{
  "num_attention_heads": 5,
  "vocab_size": 1326,
  "positions": "learned",
  "tie_word_embeddings": false,
  "init_std_o": 0.0395,
  "init_std_up": 0.0395,
  "init_std_down": 0.0395,
  "optimizer": "adamw",
  "learning_rate": 0.00226,
  "max_grad_norm": 1.0,
  "warmup_steps": 474,
  "max_steps": 6849,
  "dataset": "wikipedia_en"
}
MLP neurons of a small language model. Each row is named by its layer, matrix (up: input weights) and neuron, and shows model dimensions 16-143. Each number is 50 + 15 x the weight over its row's rms, rounded and kept within 0 to 99.
After each neuron's rows, "fires after" lists the tokens most often just before its 100 highest values on Wikipedia text that the model never trained on.

L13.up217:40 49 55 44 70 50 50 21 53 59 24 55 35 61 64 40 16 46 59 47 52 53 24 39 44 45 44 40 53 39 34 44 29 71 54 51 44 33 54 22 53 58 64 38 47 47 62 73 42 48 52 75 39 78 62 36 42 38 56 47 58 26 65 46 46 64 27 39 82 68 65 45 60 55 32 37 40 62 60 73 65 18 59 44 66 50 42 25 47 49 33 52 42 49 42 47 64 69 75 61 66 37 61 52 06 51 20 53 65 51 51 39 28 79 06 46 35 41 38 39 60 63 43 55 65 88 56 77
fires after: " a", "-", " the", "'s", " \"", " in"

L13.up89:54 61 51 78 83 43 63 18 49 53 59 70 53 47 59 38 39 34 21 46 54 50 56 45 36 37 66 74 56 50 51 29 51 34 41 63 47 54 60 23 62 53 91 55 63 54 57 58 47 50 60 60 77 44 47 33 41 69 69 71 65 39 65 44 27 47 33 55 50 45 60 25 52 38 15 39 55 56 32 73 55 31 73 53 53 40 44 46 60 61 18 63 33 54 64 76 41 51 52 72 62 38 18 65 34 41 29 62 67 44 52 53 31 47 26 63 39 52 63 39 65 35 67 36 48 60 47 63
fires after: "\n", ".", "\"."

L14.up151:38 43 51 63 38 44 85 70 52 50 44 52 43 84 52 24 55 63 46 33 50 65 65 20 59 53 56 67 49 62 33 70 68 41 50 34 39 58 45 19 39 81 40 60 25 41 45 28 62 73 57 33 33 57 42 43 55 43 57 60 30 66 78 25 24 77 60 59 60 50 71 43 65 55 55 40 19 35 67 31 53 66 26 58 60 35 61 51 28 41 41 64 77 59 49 35 37 34 46 45 77 78 38 62 56 59 17 38 62 58 54 52 29 28 64 51 39 47 59 46 62 60 33 41 61 38 57 63
fires after: " f", " th", ")"

L15.up294:37 52 48 48 85 70 71 74 96 48 41 32 64 65 19 33 32 58 64 41 40 47 62 44 50 57 59 41 44 62 29 29 31 38 04 46 45 38 44 61 61 60 39 33 55 56 53 42 39 38 51 46 67 61 40 33 48 36 69 82 54 54 61 50 54 50 58 53 60 49 53 30 77 44 22 53 32 60 60 40 24 38 62 35 43 47 52 57 45 66 37 60 95 16 17 54 47 67 43 65 64 31 42 69 47 70 51 50 72 51 43 73 67 66 42 61 48 42 63 39 60 52 29 59 47 42 54 64
fires after: " t", " s", " T", "uc", " to", " I"

L13.up247:41 25 40 38 40 73 41 55 55 56 37 52 48 50 32 50 33 55 56 66 58 65 45 58 53 52 57 60 60 42 34 62 19 54 43 37 74 59 40 45 54 44 76 72 59 56 61 68 46 67 69 60 71 15 86 46 72 57 45 52 60 54 67 24 19 40 29 51 28 54 61 64 62 42 58 57 53 50 60 38 73 50 58 67 69 44 60 45 34 64 44 60 42 68 43 43 45 71 56 50 18 34 53 32 19 84 42 67 66 63 60 38 43 35 43 90 25 57 61 55 59 56 50 46 47 36 23 71
fires after: " m", " ", "m"

L10.up259:51 51 49 74 64 59 69 17 60 51 38 53 45 79 69 55 16 67 52 32 59 55 35 51 71 53 42 55 39 53 20 29 42 44 70 57 43 26 52 55 63 48 64 51 37 49 60 77 35 63 63 33 55 32 52 12 15 61 59 39 59 39 49 49 69 62 51 23 63 68 55 54 55 41 42 29 63 44 52 72 32 43 50 45 46 55 77 69 43 29 41 50 52 21 49 48 43 45 50 60 37 33 51 66 24 37 58 55 63 61 58 48 45 75 11 47 59 45 79 58 44 38 30 66 54 80 60 61
fires after: " \"", " R", "-", " dis"

L9.up101:41 66 35 60 47 61 77 20 64 50 41 34 54 66 32 69 62 67 34 39 77 49 50 71 18 35 41 67 51 41 43 33 55 32 70 52 31 54 65 56 54 56 71 48 33 61 59 44 83 46 85 49 54 52 76 31 33 48 62 36 39 76 61 42 27 47 46 49 41 47 63 67 61 55 33 29 46 54 52 39 55 44 38 49 44 09 46 66 31 51 27 38 46 69 72 46 49 77 86 39 26 52 36 49 42 52 64 57 69 20 29 44 58 58 63 52 44 99 57 70 43 59 23 42 54 47 32 50
fires after: " ch", " comp", " ro", " p", " r", "p"

L10.up144:49 46 68 44 52 44 50 72 44 53 36 53 32 76 20 50 60 45 45 27 24 58 78 61 59 41 68 37 89 48 32 32 34 62 60 34 43 77 44 58 53 83 64 46 35 54 41 46 56 60 36 36 63 44 43 69 51 44 41 64 54 63 52 57 60 42 60 46 71 79 46 32 54 55 46 41 33 51 55 66 54 47 41 54 66 44 58 65 20 53 48 47 89 34 71 57 27 43 31 61 90 28 51 71 54 56 43 64 42 64 54 32 42 19 26 52 76 54 68 11 45 61 50 44 56 40 30 37
fires after: " T", "ot", "y", " t", "T", "O"

L12.up14:39 62 70 69 41 71 45 43 58 58 37 55 58 51 34 24 48 56 65 28 44 44 39 58 67 58 49 66 61 39 44 00 34 49 50 51 53 41 49 34 52 42 61 43 46 55 50 55 53 55 42 62 68 55 58 29 35 37 56 74 53 35 48 36 35 61 74 29 79 75 52 17 28 52 41 49 32 24 39 57 59 72 63 72 50 68 58 66 58 44 38 49 51 56 50 41 53 74 60 54 63 39 43 88 45 59 00 63 54 35 53 38 26 67 12 54 47 51 60 65 54 65 98 66 88 42 46 59
fires after: "h", " Ch", " B", " h", " the", " H"

L8.up87:48 47 60 57 87 72 71 39 53 50 49 50 43 48 51 50 39 43 62 48 41 64 21 61 36 10 45 51 67 47 45 40 39 63 36 32 32 53 40 34 53 74 67 37 37 58 57 78 51 58 66 45 66 60 61 30 34 47 51 47 78 54 73 42 30 50 34 51 71 44 69 40 42 68 42 67 41 36 55 56 31 55 41 42 50 42 54 31 52 46 25 49 51 37 59 86 23 71 37 73 61 64 35 80 32 57 36 67 45 40 33 57 51 71 37 51 41 34 47 65 35 49 41 38 74 73 44 59
fires after: "\n", " in", " is", " by", ")"

L10.up317:48 49 62 71 89 74 45 44 55 76 51 61 74 32 49 60 52 64 58 55 53 57 59 53 40 43 58 52 62 77 34 22 48 57 36 39 39 64 72 38 51 52 44 65 54 61 71 60 21 58 62 62 60 69 59 40 36 43 44 53 43 42 55 68 38 85 49 49 72 55 77 61 61 46 41 20 47 48 52 46 58 55 54 72 55 52 33 57 31 22 59 47 67 52 25 21 34 31 30 37 48 30 52 47 49 47 48 52 24 35 48 65 26 84 44 35 61 26 45 24 48 37 43 62 79 56 73 43
fires after: " in", " the", " F", " f", " A", " e"

L9.up91:43 38 67 53 54 56 70 61 59 78 41 27 49 72 45 50 43 57 54 38 32 51 62 66 56 36 51 52 26 48 39 38 53 47 63 36 35 43 44 77 36 75 55 58 35 45 50 61 56 78 49 61 56 71 76 46 37 60 84 45 59 44 29 27 36 59 35 45 45 64 61 39 59 59 45 31 41 59 67 60 41 71 50 61 68 44 27 73 39 46 34 55 53 54 24 40 44 53 44 70 36 26 51 65 52 38 49 51 32 48 58 43 47 42 25 73 58 15 63 50 62 38 20 64 63 87 32 87
fires after: "\n", " ("

L13.up50:30 60 55 55 79 58 57 56 55 75 31 42 75 46 48 29 53 65 59 45 52 42 54 45 64 38 48 50 49 61 41 59 45 42 64 50 34 43 61 30 59 47 47 67 44 44 47 74 33 76 82 39 45 20 78 62 44 21 60 68 44 43 69 45 53 82 63 43 57 49 51 62 44 42 69 45 30 63 36 68 49 51 46 60 49 71 57 63 32 44 68 45 69 48 40 63 43 51 42 40 63 35 57 53 24 30 46 62 75 44 38 57 80 74 42 18 46 61 30 47 59 60 39 57 59 52 59 53
fires after: " A", " R", " F", "le", "enn"

L10.up75:41 47 64 57 75 35 45 41 48 67 70 56 63 58 57 41 49 26 78 49 39 55 55 67 58 28 18 48 48 54 54 53 55 68 47 40 76 46 24 52 52 53 55 71 27 40 43 70 49 57 49 54 73 76 73 55 55 45 66 75 27 28 42 56 62 71 26 32 47 56 56 60 44 52 57 46 41 57 58 51 32 65 82 37 69 44 54 49 56 18 34 51 55 05 11 78 31 70 43 68 27 53 48 73 39 66 60 71 49 61 60 41 79 52 24 48 36 32 43 55 33 62 74 47 53 61 46 53
fires after: " A", "A", " M", "_{"

L12.up29:40 46 26 78 50 51 47 40 67 50 53 54 47 61 48 40 61 40 32 40 88 57 40 56 45 30 27 43 46 78 32 32 62 34 29 43 49 71 54 41 51 49 70 54 58 42 67 47 34 43 60 28 47 81 54 38 64 81 70 32 45 73 46 58 48 52 42 72 59 55 53 41 68 55 56 45 58 70 69 09 37 49 36 28 45 48 51 61 51 58 57 56 43 34 25 65 57 56 55 50 35 77 53 64 46 48 61 81 63 53 24 41 85 51 44 30 44 53 46 65 40 42 19 44 60 59 46 46
fires after: "p", "pr", " comp", "cc", "ep", " Rep"

L6.up153:38 63 81 50 52 57 59 21 38 48 20 79 53 56 43 32 40 50 46 34 29 71 35 56 50 59 40 47 61 67 44 51 56 55 62 45 38 64 55 33 67 63 50 29 37 51 57 56 69 90 43 55 60 66 54 39 41 35 40 49 55 60 45 37 48 80 37 43 61 55 58 40 59 36 62 28 52 63 48 38 41 38 90 42 61 53 57 14 50 28 36 31 39 37 31 39 39 67 61 62 31 32 53 76 18 54 47 41 74 66 26 54 69 99 49 45 56 60 51 79 32 42 32 42 69 65 42 67
fires after: " the", " a", " in", " of"

L9.up19:45 43 71 87 72 49 55 57 39 62 31 27 79 68 45 44 40 43 52 30 74 58 49 77 51 52 68 85 42 25 51 42 55 44 55 31 59 40 32 57 36 62 45 63 44 55 49 12 59 63 48 59 68 70 54 34 26 56 68 56 38 36 33 41 40 49 52 62 75 48 62 29 56 20 55 28 43 39 62 57 49 48 72 66 46 55 30 69 22 33 57 34 60 45 48 43 49 44 26 97 50 43 45 59 33 59 66 51 55 53 60 49 41 59 32 58 40 27 58 34 49 63 40 54 45 69 43 72
fires after: "\n", " \"", "-"

L12.up190:44 63 48 64 47 45 47 16 54 64 33 60 82 42 51 69 39 34 75 46 39 67 51 52 49 57 32 47 33 38 51 25 52 92 22 49 53 59 65 30 37 50 61 29 75 70 70 57 56 64 68 78 57 34 63 46 57 47 36 81 62 69 61 67 38 61 49 54 44 56 72 41 34 44 70 68 62 29 45 56 82 40 53 44 51 51 37 58 21 41 52 70 27 53 50 59 23 55 47 51 13 32 41 43 36 68 50 49 61 41 48 53 51 59 51 66 35 15 51 46 39 54 46 61 52 51 49 63
fires after: "m", "p", " m", "rom"

L14.up189:46 46 63 57 48 63 63 52 70 78 60 46 23 82 75 56 55 51 34 51 47 60 57 35 49 43 32 56 74 32 39 38 59 62 42 41 52 48 47 31 43 58 58 55 51 47 72 54 50 70 61 25 52 25 88 24 34 46 93 55 88 57 60 52 48 45 23 48 48 50 51 40 43 41 39 68 37 55 77 46 46 57 41 43 58 14 54 44 56 40 27 68 55 73 34 49 65 60 46 34 34 47 60 66 53 63 60 52 44 61 47 36 44 65 36 40 32 47 32 47 47 55 40 30 42 35 74 51
fires after: " l", " k", " ", " sh", " K"

L12.up22:35 55 61 66 33 32 71 16 36 52 52 50 48 55 52 45 26 36 47 43 64 37 33 64 71 45 46 47 34 55 30 41 50 59 71 36 36 44 57 45 48 61 58 50 46 35 62 80 34 55 79 30 48 59 65 19 50 55 51 36 39 52 26 61 19 89 33 43 71 59 49 38 57 76 48 46 42 47 42 43 34 42 70 43 80 43 51 51 50 36 31 48 45 20 44 64 80 84 47 53 64 64 24 52 23 53 74 41 51 45 43 50 25 71 19 45 42 56 38 62 41 37 46 98 57 56 44 58
fires after: " An", "-", " s", " \"", " the"

L10.up20:31 38 62 32 63 52 49 49 49 77 10 35 68 28 52 36 30 41 69 22 31 69 58 83 60 49 32 57 59 60 29 63 19 58 48 42 51 51 60 40 57 67 59 45 43 47 49 37 55 81 61 61 57 60 74 36 48 55 56 53 56 62 50 40 49 49 47 54 53 75 59 39 54 25 63 61 51 58 75 42 75 39 55 68 48 50 76 68 35 35 52 43 57 37 34 58 25 42 34 61 49 44 52 78 56 26 56 38 40 44 50 34 64 38 37 47 53 42 77 35 48 63 84 47 68 88 54 54
fires after: " the", " an", " a", "\n"

L12.up42:40 40 54 48 55 96 23 55 40 56 46 36 34 46 57 53 52 44 67 40 86 24 56 56 64 59 45 57 44 23 55 24 39 56 69 44 59 38 60 14 43 67 63 39 18 55 44 64 68 41 71 57 53 58 74 44 27 61 60 48 57 52 50 40 28 25 34 57 39 71 60 29 38 39 14 48 39 64 48 64 45 73 76 70 51 55 52 55 46 48 30 66 70 63 23 51 45 45 43 58 74 43 56 63 33 30 63 35 46 70 16 50 21 50 25 58 65 32 55 47 55 41 62 51 86 42 38 78
fires after: "h", " h", "y", "av", " bet", "ich"

L12.up290:40 50 46 52 47 61 82 57 39 67 64 74 83 30 27 41 57 63 57 45 54 43 35 50 46 68 23 43 58 68 41 40 24 55 70 41 50 65 45 47 61 92 37 44 42 77 49 67 23 80 52 24 35 70 73 46 34 32 60 74 57 39 67 49 36 58 39 46 58 59 52 51 40 50 48 71 31 60 79 46 56 37 78 37 46 53 45 58 47 36 48 62 53 22 39 44 41 54 54 51 76 25 69 86 25 29 31 46 64 36 41 42 48 66 34 65 50 24 42 32 63 52 34 56 53 24 45 65
fires after: " t", " T", " the", " Ch"

L14.up34:45 47 57 43 58 48 60 36 44 76 21 00 57 90 34 33 42 33 30 24 43 21 88 62 61 36 49 58 42 14 43 45 38 47 58 27 38 55 36 44 38 42 62 27 54 68 45 51 28 65 84 46 64 63 49 29 55 52 63 45 61 47 41 31 60 49 48 47 49 66 64 35 55 65 35 71 54 74 67 46 42 45 54 64 52 41 42 31 50 56 57 53 46 23 50 68 66 49 43 58 48 68 42 70 69 42 53 59 61 44 53 63 69 54 44 22 64 52 54 50 50 44 53 65 54 61 33 61
fires after: "\n", " T", "|", " Col", " col"

L8.up51:44 19 36 63 50 48 61 62 60 51 47 67 41 64 67 55 40 58 44 44 71 65 57 41 56 40 41 51 56 57 43 56 70 34 67 46 60 54 73 63 44 55 74 58 46 74 75 42 42 47 63 58 48 52 56 19 16 58 58 62 47 44 73 44 61 83 46 36 61 39 59 70 64 62 50 49 14 68 56 58 29 61 22 55 48 63 58 62 42 32 00 48 84 77 39 33 63 45 58 53 46 61 00 49 27 57 20 39 44 37 46 50 51 72 40 52 44 64 36 50 63 45 52 35 57 45 59 52
fires after: " s", " e", " with", " re", " f", " se"

L6.up277:46 70 62 53 76 56 70 57 36 54 24 36 47 64 58 54 40 46 54 14 77 67 72 72 70 52 61 52 76 38 36 49 36 59 67 31 48 29 30 42 48 68 52 39 39 59 55 59 53 47 43 34 70 59 46 39 44 53 68 50 42 47 50 74 47 54 49 25 84 51 56 39 77 27 34 51 48 46 66 32 49 44 76 45 60 35 40 72 18 53 05 45 59 36 53 70 65 52 46 77 54 44 31 57 13 68 45 56 45 52 48 40 44 40 46 49 59 36 57 42 55 59 38 53 65 82 42 65
fires after: "\n"

L13.up44:36 41 63 65 43 49 74 61 69 59 32 42 59 48 61 45 35 47 79 72 52 69 43 51 59 44 39 44 65 45 63 21 57 44 54 43 47 75 69 23 46 66 57 55 14 64 60 38 81 50 53 60 48 17 51 35 27 49 63 35 75 51 60 39 27 85 50 41 57 65 55 45 55 39 85 60 42 37 48 59 36 42 36 40 75 52 59 88 54 54 48 49 35 50 40 33 40 22 89 39 69 59 36 54 49 74 13 45 51 45 48 33 54 55 45 46 23 50 26 35 41 50 49 48 55 42 32 61
fires after: " le", " f", " W", "W"

L10.up2:43 78 53 52 64 58 46 62 37 74 48 35 59 38 99 61 25 61 71 38 59 28 53 54 32 42 42 48 42 50 43 49 56 72 68 20 51 49 61 33 41 74 70 37 24 66 32 62 60 45 46 20 90 66 65 44 41 63 74 42 43 57 43 40 16 48 53 52 57 43 53 44 50 74 47 72 33 24 61 56 24 54 66 80 51 52 59 79 59 39 46 49 42 29 43 66 35 40 75 62 80 48 42 54 23 27 21 75 25 39 52 45 46 50 58 23 53 53 50 56 47 41 40 64 66 48 49 58
fires after: " H", "h", "H", " L", " h"

L14.up128:44 41 34 69 54 71 62 76 83 36 63 61 47 48 61 56 45 43 65 76 76 59 67 53 36 44 78 45 67 55 44 29 58 38 45 43 30 55 68 61 33 66 51 26 67 48 54 27 60 42 81 45 34 43 56 28 58 53 56 57 60 37 60 12 06 56 37 51 39 65 49 40 53 70 49 40 27 26 67 21 36 50 36 11 47 44 56 63 35 19 61 69 61 65 56 34 65 65 68 63 45 52 39 51 65 67 40 64 45 52 49 41 04 63 40 31 35 46 51 43 69 48 58 47 56 33 60 42
fires after: " t", " f", " T", " c", " st", " be"

L9.up292:38 64 39 30 45 44 42 72 32 53 24 26 40 54 43 46 48 30 27 59 49 52 51 66 57 60 28 40 41 54 62 48 38 64 73 43 27 76 39 61 49 53 33 61 53 68 43 55 40 22 48 58 33 62 41 32 55 67 80 47 56 18 53 59 24 60 48 46 62 69 49 37 80 66 52 63 15 51 56 72 26 48 50 27 57 73 59 56 60 39 29 58 59 42 83 50 59 59 41 56 48 74 30 72 59 64 46 55 38 27 36 54 50 69 33 61 20 69 46 57 48 59 52 51 62 50 39 52
fires after: " B", " H", " T", " p", " b"

L6.up35:48 58 60 45 63 44 64 34 32 75 34 44 53 75 55 62 54 61 34 57 38 08 80 91 59 57 44 45 55 48 35 53 69 32 74 31 44 57 39 75 52 57 66 28 35 49 60 43 47 61 56 63 29 53 78 48 39 70 65 35 54 46 34 37 42 42 41 29 54 50 59 38 50 45 49 47 52 34 53 60 43 43 96 56 52 20 41 64 29 64 34 61 48 60 69 44 44 26 38 73 24 43 49 65 49 38 56 63 29 61 67 48 41 79 24 52 55 47 60 36 38 45 39 34 53 67 59 66
fires after: "==", "\n", "==="

L16.up3:28 33 36 87 24 45 43 45 71 60 68 54 50 52 68 46 36 68 65 72 35 51 54 28 50 53 36 40 45 83 15 48 46 53 68 50 53 42 60 17 46 35 54 51 44 57 42 49 37 53 64 26 47 55 56 71 52 66 47 49 73 73 90 40 20 57 26 62 74 48 42 59 63 64 36 50 27 45 82 48 56 91 67 70 67 43 25 44 50 54 30 63 62 52 44 62 61 67 47 54 50 50 50 50 35 53 44 51 58 29 33 72 24 46 49 75 42 57 58 37 62 48 56 50 44 49 33 82
fires after: " f", " s", " F", " an", "n", "f"

L9.up272:44 47 28 54 59 38 60 39 41 52 56 22 29 69 47 62 52 67 41 33 45 48 54 65 32 42 45 79 76 34 53 47 36 55 49 44 58 67 50 69 63 47 35 49 46 70 43 22 60 74 33 44 71 63 73 26 42 77 50 40 75 37 38 52 52 75 38 31 42 59 55 65 85 67 60 56 54 57 58 47 50 44 68 55 57 47 37 69 43 29 45 57 73 64 43 57 29 49 51 52 43 29 47 61 46 34 59 47 42 39 19 51 63 81 47 18 54 65 45 58 60 32 16 35 60 47 45 61
fires after: "P", " pro", " p", " ex", " int", " comp"

L9.up8:44 58 32 35 65 70 44 40 80 55 53 55 59 74 63 20 48 71 43 60 66 58 55 63 56 60 71 47 48 12 24 01 55 39 46 29 32 54 52 39 54 63 39 61 56 39 82 59 49 32 62 46 66 44 52 39 51 32 75 75 67 33 54 41 52 41 23 67 52 41 51 41 42 44 41 66 60 49 90 64 52 40 41 53 48 48 46 47 47 47 51 63 52 45 67 66 36 64 61 34 67 49 42 66 52 44 14 55 34 89 57 46 27 23 40 19 38 44 55 65 55 64 44 51 63 55 24 48
fires after: " to", " w", " he", " K", "k", " T"

L9.up14:31 75 46 47 42 30 45 67 40 72 47 20 73 56 62 24 37 46 87 58 58 58 64 39 61 54 34 40 60 52 54 39 19 84 56 45 60 51 64 49 46 79 21 33 59 66 50 46 33 53 61 43 60 44 61 45 36 45 47 49 43 17 43 56 43 52 77 54 51 60 52 49 54 77 86 69 11 38 65 33 39 45 70 32 76 77 54 46 62 30 50 33 54 52 38 62 30 61 64 46 69 69 66 75 36 70 45 69 62 65 50 41 64 42 17 60 29 68 51 42 41 58 49 52 52 50 50 60
fires after: " B", " T", " C", " A"

L13.up305:37 33 64 54 61 43 46 42 52 73 58 31 69 64 77 48 57 56 49 41 33 59 57 68 67 27 41 45 73 54 45 58 34 57 42 45 36 48 69 21 62 52 74 44 39 53 48 73 49 64 36 48 59 77 46 32 15 10 85 42 56 60 58 49 47 47 53 47 63 33 73 48 47 56 49 36 39 26 46 34 78 38 48 60 54 01 42 55 68 61 51 43 70 33 23 56 29 46 71 46 37 17 73 50 51 49 42 36 48 44 53 50 56 71 60 41 40 56 52 69 34 76 63 53 55 64 60 38
fires after: " the", "-", " The", " his", " an", " a"

L16.up150:27 36 60 42 60 72 67 52 48 60 33 51 45 62 92 68 56 20 60 55 41 58 74 46 57 44 42 56 46 55 35 57 32 22 26 47 48 52 57 52 55 74 52 47 47 39 86 59 56 64 45 51 61 39 73 72 51 18 94 59 58 68 55 43 43 55 33 40 79 43 70 35 50 68 59 57 24 48 57 41 48 42 25 66 49 06 33 38 49 43 58 66 59 47 33 14 60 29 66 47 58 26 45 83 69 35 31 43 65 51 49 49 40 52 46 48 19 20 59 40 47 58 36 50 72 70 30 66
fires after: " l", "ang", " e", " |", " L", "″"

L10.up52:41 60 42 33 70 53 41 76 62 56 62 09 43 55 59 44 16 48 56 17 53 30 64 49 64 45 60 35 70 14 20 53 36 54 58 35 44 41 40 52 40 78 51 41 40 64 49 58 15 60 36 36 45 45 48 47 45 43 85 61 55 29 71 36 39 30 63 66 56 70 48 32 58 41 43 41 26 81 57 62 31 52 38 56 58 51 69 57 35 55 32 59 65 41 88 74 70 46 35 76 63 56 59 70 57 39 49 47 32 77 50 41 66 61 53 51 39 49 66 27 69 70 52 42 61 57 49 59
fires after: " T", "S", " t", "t", "I", " At"

L8.up0:46 43 88 51 42 45 63 55 52 60 58 31 50 39 65 46 24 38 54 42 27 73 53 69 56 55 50 54 36 68 31 22 18 33 61 44 51 48 31 56 51 58 46 63 29 39 70 44 24 99 66 61 65 68 61 45 53 43 78 69 43 43 73 38 35 41 26 61 84 43 45 26 41 56 55 86 54 84 70 49 65 54 51 48 50 44 64 62 33 38 39 54 75 54 46 34 60 68 30 38 73 31 41 87 44 39 38 50 39 42 52 45 65 66 57 55 39 31 50 39 60 71 54 41 56 64 25 80
fires after: " the", " s", " The", " l", " 5"

L6.up289:44 64 33 50 67 47 51 69 50 66 23 30 59 61 56 54 51 21 60 40 38 31 86 72 62 46 16 52 72 49 25 69 29 42 57 38 54 41 50 48 49 75 67 55 43 41 58 66 38 72 42 81 73 33 59 30 21 53 62 50 65 59 53 67 46 60 38 34 68 49 49 28 60 59 46 37 50 59 63 58 53 46 81 48 52 22 41 54 20 39 37 53 74 71 39 52 42 38 40 54 56 55 40 76 37 77 67 67 42 60 66 48 71 48 62 61 44 41 48 26 44 58 67 47 34 29 16 55
fires after: "\n"

L10.up209:41 57 54 74 40 44 65 60 37 71 35 38 47 58 49 26 41 34 50 36 40 67 69 58 60 51 57 38 58 51 46 27 40 68 37 43 47 79 53 38 51 55 43 63 47 91 69 23 23 53 55 56 69 84 59 60 46 52 51 71 46 49 32 22 46 69 37 49 46 48 54 41 73 50 37 55 38 32 81 52 32 76 31 31 57 45 71 44 49 27 25 56 61 25 41 45 55 41 56 62 31 69 62 93 45 74 44 62 36 47 48 54 63 40 49 40 46 25 58 49 38 40 80 52 36 54 34 36
fires after: " t", " T", "p", " p", " B", " sp"

L10.up163:42 67 65 83 86 59 47 35 46 59 34 55 46 78 36 18 51 59 59 57 44 56 65 57 64 53 20 56 70 78 49 57 28 48 26 44 32 60 48 35 76 39 52 77 37 48 35 57 43 58 32 61 59 57 59 75 38 46 58 45 63 31 44 35 66 72 54 49 65 70 45 61 72 57 73 45 38 49 73 57 63 25 56 65 55 35 68 50 32 46 44 51 58 39 31 47 31 34 70 59 34 71 44 73 32 82 28 37 51 80 60 45 53 78 52 68 44 17 27 61 28 40 60 53 41 38 49 45
fires after: " A", "A", " E", "r"

L8.up194:34 59 41 73 48 55 38 80 56 54 58 42 60 38 39 41 36 33 34 53 60 46 66 35 60 59 54 62 36 69 56 27 33 62 54 43 38 46 82 39 38 66 50 49 56 67 56 49 50 65 53 54 46 33 75 46 18 42 60 51 39 53 53 44 21 37 22 39 53 71 51 31 28 54 47 61 37 53 65 48 48 52 55 57 52 48 62 45 54 31 44 53 56 72 69 43 44 56 93 47 61 40 77 56 47 59 47 64 43 16 50 49 10 28 33 40 46 63 35 21 56 71 48 71 52 30 51 85
fires after: " h", " g", "ar", " ch", "h", " H"

L12.up161:46 52 29 51 33 74 47 50 76 52 69 21 69 59 43 43 81 46 37 13 49 65 38 69 59 43 32 31 59 00 37 66 51 42 37 45 48 55 40 57 47 87 22 31 62 27 57 66 56 85 42 66 38 38 78 53 35 48 53 56 59 51 66 61 69 58 41 64 62 49 48 32 63 63 34 33 51 51 57 61 43 46 57 47 60 45 31 36 32 70 42 37 55 50 63 68 44 22 68 82 47 60 55 57 51 60 54 26 50 54 74 34 46 51 37 44 27 53 40 39 44 53 62 42 58 36 50 62
fires after: "t", " I", " \"", " T", "I"

L9.up293:45 41 44 62 78 31 55 50 41 35 41 33 55 62 57 36 76 43 12 55 61 43 74 51 26 59 55 68 41 46 46 43 77 53 42 40 31 46 50 78 47 50 69 58 50 56 47 38 64 36 56 41 31 71 58 28 61 87 37 50 74 51 40 56 46 40 32 80 43 34 57 57 63 32 53 29 77 58 39 40 30 28 39 29 60 48 72 62 64 87 30 41 48 66 77 62 30 76 49 66 46 46 39 55 42 37 41 49 73 66 56 48 70 52 33 41 38 72 59 53 36 39 31 30 57 39 52 37
fires after: " comp", " sc", " app", "p", "ourn", "ing"

L8.up213:38 57 59 60 42 56 74 54 45 50 14 24 51 70 85 58 32 62 58 29 60 49 31 62 54 43 38 90 61 31 45 37 22 49 85 48 29 51 65 38 60 72 46 61 38 45 78 62 38 77 80 64 41 43 71 30 31 46 62 15 72 40 67 55 31 47 63 62 44 64 45 56 38 55 57 59 33 46 69 33 72 18 40 61 67 50 52 55 32 46 55 48 53 54 50 40 54 66 46 49 36 28 38 65 53 56 37 38 41 42 29 39 44 57 32 63 31 20 68 51 63 81 37 36 59 70 63 51
fires after: " a", " the"

L8.up43:42 58 39 47 57 62 68 59 45 61 47 46 58 48 65 33 35 45 51 37 41 72 49 47 67 48 48 45 61 36 53 46 44 48 43 45 44 67 63 51 58 89 51 40 25 48 56 53 44 72 48 41 61 66 45 63 28 36 95 62 57 35 65 44 42 57 34 39 77 40 56 38 60 44 54 29 57 52 68 24 55 50 54 50 45 38 42 36 64 42 64 60 57 47 25 15 54 53 58 54 66 35 86 93 57 33 31 54 49 67 57 44 54 75 37 45 39 32 49 28 62 78 15 74 63 78 43 64
fires after: " the", " L", " l"